config = dict(
    n_layer=10,
    d_model=768,
    n_head=18,
    n_kv_head=18,
    head_dim=64,
    d_mlp=1024,
    vocab_size=16384,
    activation='swiglu',
    norm='layernorm',
    norm_place='pre',
    norm_eps=1e-06,
    positions='learned',
    qk_norm=False,
    attn_scale=0.125,
    bias='all',
    tie_embeddings=True,
    parallel_block=False,
    init='normal',
    init_std_qkv=0.0129,
    init_std_o=0.00236,
    init_std_up=0.0129,
    init_std_down=0.0025,
    optimizer='muon_variant',
    lr=0.0014,
    beta1=0.93,
    weight_decay=0.07,
    lr_head=0.00672,
    grad_clip=1.0,
    warmup_steps=200,
    schedule='wsd',
    decay_fraction=0.841,
    decay_shape='linear',
    final_lr_fraction=0.0,
    batch_tokens=131072,
    seq_len=1024,
    doc_mask=True,
    z_loss=1e-05,
    train_tokens=972300000,
    steps=7419,
    dataset='wikipedia_en',
)
MLP neurons of a small language model. Each row is named by its layer, matrix (gate and up: input weights; down: output weights) and neuron, and shows model dimensions 32-223. Each number is 128 + 24 x the weight over its row's rms, rounded and kept within 0 to 255. Numbers have three digits each. A neuron's up and down rows have the sign that makes its largest values positive.
After each neuron's rows, "fires after" lists the tokens most often just before its 100 highest values on Wikipedia text that the model never trained on.

L5.gate873:124134139153105139101145119105124148119086092118118071130129093154124162118147123115137122125144126131117142139162115122100131097090110143111114121122141102137130120121098141120144138135142154116114120115188105158147089123099087108112127126154169151142136114139097114146124118127133139139125137163140125158106157113132157130125138142123160132196089120057108099094152086098136144090160166126094123125162159114082112123155134132090145114144112162167115148100116175115146118125168147135113157066153096116173141109085171090114155116107151167152086116120114140122131131137112125115
L5.up873:143120113130121176093125086135130141121118118203209126147118111168086162167106139122150106116156158086140135140138144151119103123096114143117107075107097113121157119175128094152138110107108114132116095099100118138116118133139145129128175141123142144133085131145140105157105133126100100119116131153119126148081136084155126121137145141113084119143137151112142121107133162093116076111099150143125162103136162141151116153164106111184158202154113144116133106065117143133112075106096122110126167104132165105123154122143117148126119156143136100127086110145126140085145156142123163146
L5.down873:126087088174096192095137100104109153113130119108142165106142102164130150138127177142101127141104133106128168173146144136113072171123097150114091104147161106119112081103137124158091150132119146126131151162128145122129147151147136164161097148128170128129106090154120132105127129153148136134168145152096143120073131154142132134142153166132151148138091152126128144100120090130086112138146139150146151165119113117106148096141126111134198122161125095124112144128118122107174117118148117110132131115155141091136145128102149097139126141119074153163120056114097106105121114139159125118
fires after: " on", " On", "On", " a", " began"

L3.gate740:159130122129118130145144124093121152157138132084121105166148149085131157155104129119121106145139133143159135167130121107099155126149157146083093075125122102140148175109136140125126117149116101138173107163118179149128159140093192136165136192137125096142101135122121156146115139120111145129132125141152159113073129123111099166133134119072124104134112176076136164117104131075125109159132171120145162144190119149112158125147137164096149119125141131112073132138167150169073119169125145159162133095107137141146113133141145148134135088080117097113091169137122124124126143129153181093
L3.up740:104135124138112118117137128105105163160145134116102115118174129103100159097105154166112118159114118133150151149126131121080180148137145114101156151170114108147145111111130116107145099100123137158138117127109157126149128150132091105130135152168123108120103093148121144120161114113109137112131125120111154114131126118121129141090155124143102087127145140091109106080134150141149160123143136128096145128083149133112135108108106092107127139144155174133101099135118066158143136137184131154180115155077093128112103112111141168131110158085137092126118121124102120153107129161092123122
L3.down740:135092144165100151141151101131114155113110143133139108126108107138104143140112086143120135094135145081090146119170101152111138122139113089133136144081137123133116135158135135190136167141114113154120153124129105155054166124119110092147156129169095121126128096122127100115128073113117143121123082084130151146190131135115088111073136163116164140093190150089127129100145119098085150098109128107112137187140104131158122145135120117093112132167130115175133148108124145135148128124147102125175140114165094134112112133108066140115123136126088179118155117070163101102181115117129165138
fires after: "\n", "|", "-", " was"

L5.gate818:129111158149102136138154114107104181067107098107055105140112109179129156115124104140122103100125164127125135148120127117172128109161166156135122128133102150099141134152148102124163133116151106170176131120141138132137112107102139102161103129136114159101091127131075102120104103124180124131161134118102105182112122106108097162146095125150116150100117119113124168140125149119139133133136146148131123109136107170101141154159119127093125145112200127113104116166164094142113154121115111107115118133181134150136099172117135154094152090119109138150127112142100131125126117101103088116
L5.up818:105143156103110108144131133128132140146159124161101180114167097176120110132122140131134145106135114155109106160154110117117133110146121163146153154116169129094122145148151132113134088106140096137119089117168113100097157134134134123114133111156151106111110127091129087129162132158100137125090146121168122125124127125141166113143127133143154162075137146136148156152104122171078110102158119099113150132152157174087151133135117109129138111103113093172094122123140095134123107090139142137126158157125077086132157150111179101163129161139122119072116120104110143148128118132136124147
L5.down818:133154139130113156149141137116152141094132128172124168155094152105141121132121153178115125101151128108108132117164113135164161075076112140171085097159115194095115135129146165110131152105137132162159138142168096131136107105111138160105090101173120109071125113119147117118150069187139170150124132126099124138139119142170119115136126130156146126112069140122174132165131141126118156144141127115111124097127145120112116132090130170115120127138145148089121130183134113145159138120186139145137090071133153106121137160150133122183142120158176101141118113123115136130129095155107136147
fires after: "\n"

L3.gate1021:141139120134124110123144121123133076158132143169161129149128131108147162105125090146146145130141152147162143111123139110121161188142124133109100128108119121103161142125156120120115118131114109144118127119147140128172100147101136145109126139100150161094163141158126141111115136165123133118120070160166136112130082149161144115109124122112151117109101103116150104120168129107147104130143123123082163135118168110125130102109093116134113144136145120153163178145136093143134094138116177142124109131125134122168119119102117145132120110113187136141153180126167154151118113111116164135
L3.up1021:111129091185171093126148134085110112130136055129132168139157131148104135125161086159132157135106104150145090123134142107128141146161151114141153128155147147147130099105154113131130076110122136153145145138141122118120157149118139111164109103116158137113138130093108121126124106111148118109147091149120154114095156077075127146125140156138112152126108137139104110132083111109136141182115115127126143136114183142124126076114142164135125084095131128092117143154138103122093107152094157065158144124118093096158103133136125097118129100151121087124110116117138177074152105141113128132
L3.down1021:119087157133148150119103111171127122130141115142154107108144141121112129117142101117084169126158088122098098155097151115143094111108126150154139118155112146122104170106113178119149162103094106128135075085132102171095114118149173144111109116129089149146099094119145109130125088122173084107153113138124148132158178131128120152126146150134158170182174145096109142126134131146136154160130116128174150110083145126125115145083093167127134121115141119095114101149121140143128132098097102106094109097118071124086152112155072118145111128114156115071159069131154104094142131091123115124
fires after: "\n", "|"

L3.gate862:128111125133077156178147108126135105153095112133117170133169152162135088130135143132149097126132136156108148088160215124129161160141147147105158114131087131152165132111131119129122119128133143100115110135149105179087124162162139123161110134120138152117133093135141127149060096130139120138139137134115154150136164117131170109146137084159111128105161121123123090073153140107137165151091123126126124141122139146110122120132133132137099142122130149166132084134158133144096147128119105135122089092130130137130167128121157154100117111116139124143100163126140114136081129155108159142
L3.up862:055167127142146156158106145134106155135133123110090112090129078128148159117144144149159136152106106106109107138145150121113104150143145112092155154126129132100098089168107095149155143114094117108127092131095116124136157092095089114106121162141156113155134089142126142150114163115114165134109155113109112117150117108112117114181107138093108103122082116165124129131139142126101129103136106117133104124114126134126119120164123103135150144144087167116170111122120097134092144096171157159145126128116103144077146113145108099108126131110129139159115095125138145148145120097177153120
L3.down862:102126087109166140107108125108151136124128170140159138058120111151123147103099086116120113135147116133131139163124148104142101141186144118137147151106130103141160163146120144179132147172157160120104116122127114114125142117114135139180089116106095130134140111169112137166104161121123137111111126089105135129148130117108163123112172157150124150149106112133176106123110128081125150101121113149144098094118108115105092141121150134163128119137157143105142098128165143140126154150222129093153107122156136125102127113128124149131082121140150120138183139111145125136099138116099155151
fires after: "\n", ":", "\n "

L5.gate114:137137132145124139118143130101109087135118192105107089148113142157140117147130150112122087135100129133182073127140144111177128097142094125167136122121106103133102096140128135095135112095143144110109119143130130182109153144103169099118164130157179130105131152144131107115107137085162133112166151145106118139146141109145122163120162169117083095110129135107117077120152155074148134128099106122131143094122103178140132151107108101088162138140135157138145106157127157107090144159105107141102142165128089156130099154146134080096124136154133138095092107137118095120124113112088153154
L5.up114:133132125176083143133093141172133138152110125135153148124162133138196112116155141150101124118118136099143121129136133090205168128115166185128132117130131164133139152091142130086139079111086095144128144084134137111076149141136143131160103136143116130158140116100176140160138124144122142096110120138121166129126112150096131140118120115138106112097114103097140126094090127150172130111120106147133110116098089112118163123154144105121103121095143114132129155098069088154131172143162085111071093146109116127124147106115109076138140158102089142144119138098142135098132165142153112101
L5.down114:125133085110170121118131166077107151165146131095158131135130180128176129093105180126135143116145119139098103128147136114156128102114117121139095157110062122137114128146128108171109147114129129152135103068165134127132120144122162138115068120091111137111107141100126160104150172135145161116114129137163113114104136118138094150116116100115131134135129131148129100157083135138170116113121095083106119145144069141125144139139154058121072169083129099168111156135124146160121142117154126162159143151141143099120139139142093132144154121136139159117131101089150116115164149165097124120
fires after: " |", " ", " 7"

L5.gate861:159139092088161110124112137097150143111135112122116126113064092140134178102150097097132152105112149132082086124096134154085159113112149104123162139123128164146142151123090100124147158136140126137149128141126169136149156160124144108162160150145134160150084117161154092192155139131175127146118172134140152169120130122133146130130147145141136058133123159126131184132188133116081098122167119090076127151119127114163154156120124160114085114071115132117150099154126117118141097146095138115105126097106155137141113146147148131145133121129102133138153151128140161126143158100151159159
L5.up861:111106132110140119086118099155134116138179148148125115148118116161169152151126120137148140118042155163093165168146103153158096122110123105123137148127095119123142137122141115127136100118139169098117127171163196152130108146135135123114108129096105127084131138070170141116111160153136100148112153154155099071146117142112139105112113175143125101156151123144106135121114136153105140102067111116149159136131152124123168126125188150108139148123153110136152107145116133193147145117116119150130143104121112147087134139101136161128092159118164144201128112161119120144097115136111152121
L5.down861:146154125132081113114138102137120104123142137174114120148135124090111147117165109153147117125142143135125106114135135120171143103141149129174117125088112110151189140121156153102127107147119105101146130122144147147126082106152133113119127060127103195111150134142141073138104133118126119141152110126132151107130132159122144131195122168188127195150180108114134125099109134145123119081155116088168155137119146117121092126164103081118149137114168151137200146157151114117116078148126103176145180146137140161133164126141111155129151122146125132154125137102140128157140162140093136123
fires after: " n", " N", " |", "N"

L3.gate434:119130119122111143127113169121106125138151184145144131129109170136174124149139143117127118142156121119129139194125159099128097107157141195123143109181129132165135160142113137139108103138133107104096120122152159139150096104121106096159099137136157098140079116083176185111140138134142128148148104137125078144145113114121112111126157168128126127139166147073097076112124165122146093104153126134122145118133114164127123142107092080134135102094106126104181111100138115082135123108097154152133149135130127129135164124145156106140096105166163094177162094124110109143161165142129181129
L3.up434:086113136094088140110141154095107120157088152135100106124115135129167119121175119121174137132144076144108106088135098080114116137128150157132126169162147133085115114114142105163100123137141159122156115099143116135140140094115119120152118127116149120134145130172144140147166105089119148147134122153149139132150113193130116181160125135126120091144103085148170101112151105098088126095148125104113116156135098119136063100105133128139168148098127146123107076082121128143136122174132124146118130135109120132137106184124110125116132117165097120109105118102102136185129110087121139085
L3.down434:132141133132124151101132140114159129166162162164133116117134107123130126093113165158132150067114170098151131132126129158126118146139148137118146104132121155054151093111068122167140124161133105148096139154132169113144127143089129129152143076091164116123161162128096171106111109112161112086125093113109129120159139110102120123116149142131127106104098122165148163095141155136120151143123144134127131144120184167105136176101138125163130113112118172108102110140108138167120146150163076108137132153137083106140131103117184110124152132136146100126155131146142137114116140084102120132
fires after: "\n", " |"

L3.gate709:109161110088162136103162122100151148111121113088153127089106117211131167076174135127128134164148122108105095097165105101164182125158142095126145118138154104119132104115089158115137097111106119110106114092133161154102163135095178127158146143159143111132132130115144136131150130132174146111107099124138155134133184113113139141126138165093156142143134163112119121141103133136150162154165178131058112168127128137108154123110153135151105134117142148135127133124112086127134145132112149130087172121131138136127177088082176131138133149109121110134098128095079138137146105142110141119
L3.up709:123100121104142123061169128116080145154105152093075129167119101156086125141186144103107139097142148108111103109194113139141140070158079117131133136116156114112140123091116131149127061110102124128081131115099068125131151151147146135112116142114157160074165118129158114107129148132165133114147129088120132137088130133104137124126105171131099120154124171119114131158119112130125156134126108122086130191158116074097160072150090133130125105132126135089109085096113128173114117094100142126135122131149135108101127101130123105126120093102136134127155145148082156120115157140146135122
L3.down709:122150126116161142124169128122118147126080125112184156110110078106175138128134132115144123156085116136126130147154104122119094146139112175108094108137154119100156142080143110163102090069134123136124174110131115126121147121163128111134108128116119124084142139109108095089178138159139136119147097079077176098133155114129125113085124124143149171102085153116119095139098123131122118086111139131116151117102130132071099128105144090115132136138132127130154102142159131108132149123178141122124107103118163134136147136152122153120124145103110121137142124140114150119105104143174163126
fires after: " on", " On", "On"

L2.gate840:164152150135131145160130141144170125084113120111112141141154149106114117127125163107125209142134128146134084126134135103140110155129120119112124174141129115148110115133126148144133149128144134124133129134102156134127179156078129124115106132105119139120127143108163091106116097104140123123086153123146172090116120122105143125132129095131126117134138132082170137114142114103141089090102095105119165141133105112153152150161109120066107142122107126171148158092089141131161139134156136114126145102132129104129131148129159178101125152145094147094158177091164127129098109112144066134
L2.up840:132134133189107130150138071211115133138090114082114144127129119128108107184099159148129153169117103132105104122154091116082119163124091141162142149176140112135138140126148173119094125125124157119069153120128136124138138139116122117130147130167109185142117106117126146136087145164175147129096080144115136123126132129156099133094127137128087151145089113126125145110116143153103129143118137118148108131135140104088100133135115102104149146085142119115173125120131126140106107134130128149128125103113118130115111117139101158105119115144116120106143148119146115140115104159112108158
L2.down840:119130117153114120136151135111148153125105114112119191153144100153110120137123151128146126146080111089119120124095111145120122135159117112118069172143093082098170123140154152162163150094133152110091110093148152133168137127149117101096140086101131163119083085082139135157134102117136134135148129156117090125121084163143141133124129118087136132096091138108128144144151093149135124123088140146135147138116121153088126145114089128130137106074131132068138129155150107144130118088161164124128179143108111142130095196128103121116106163114141104139125131131156101100140096142139079122
fires after: "\n", "==", " |"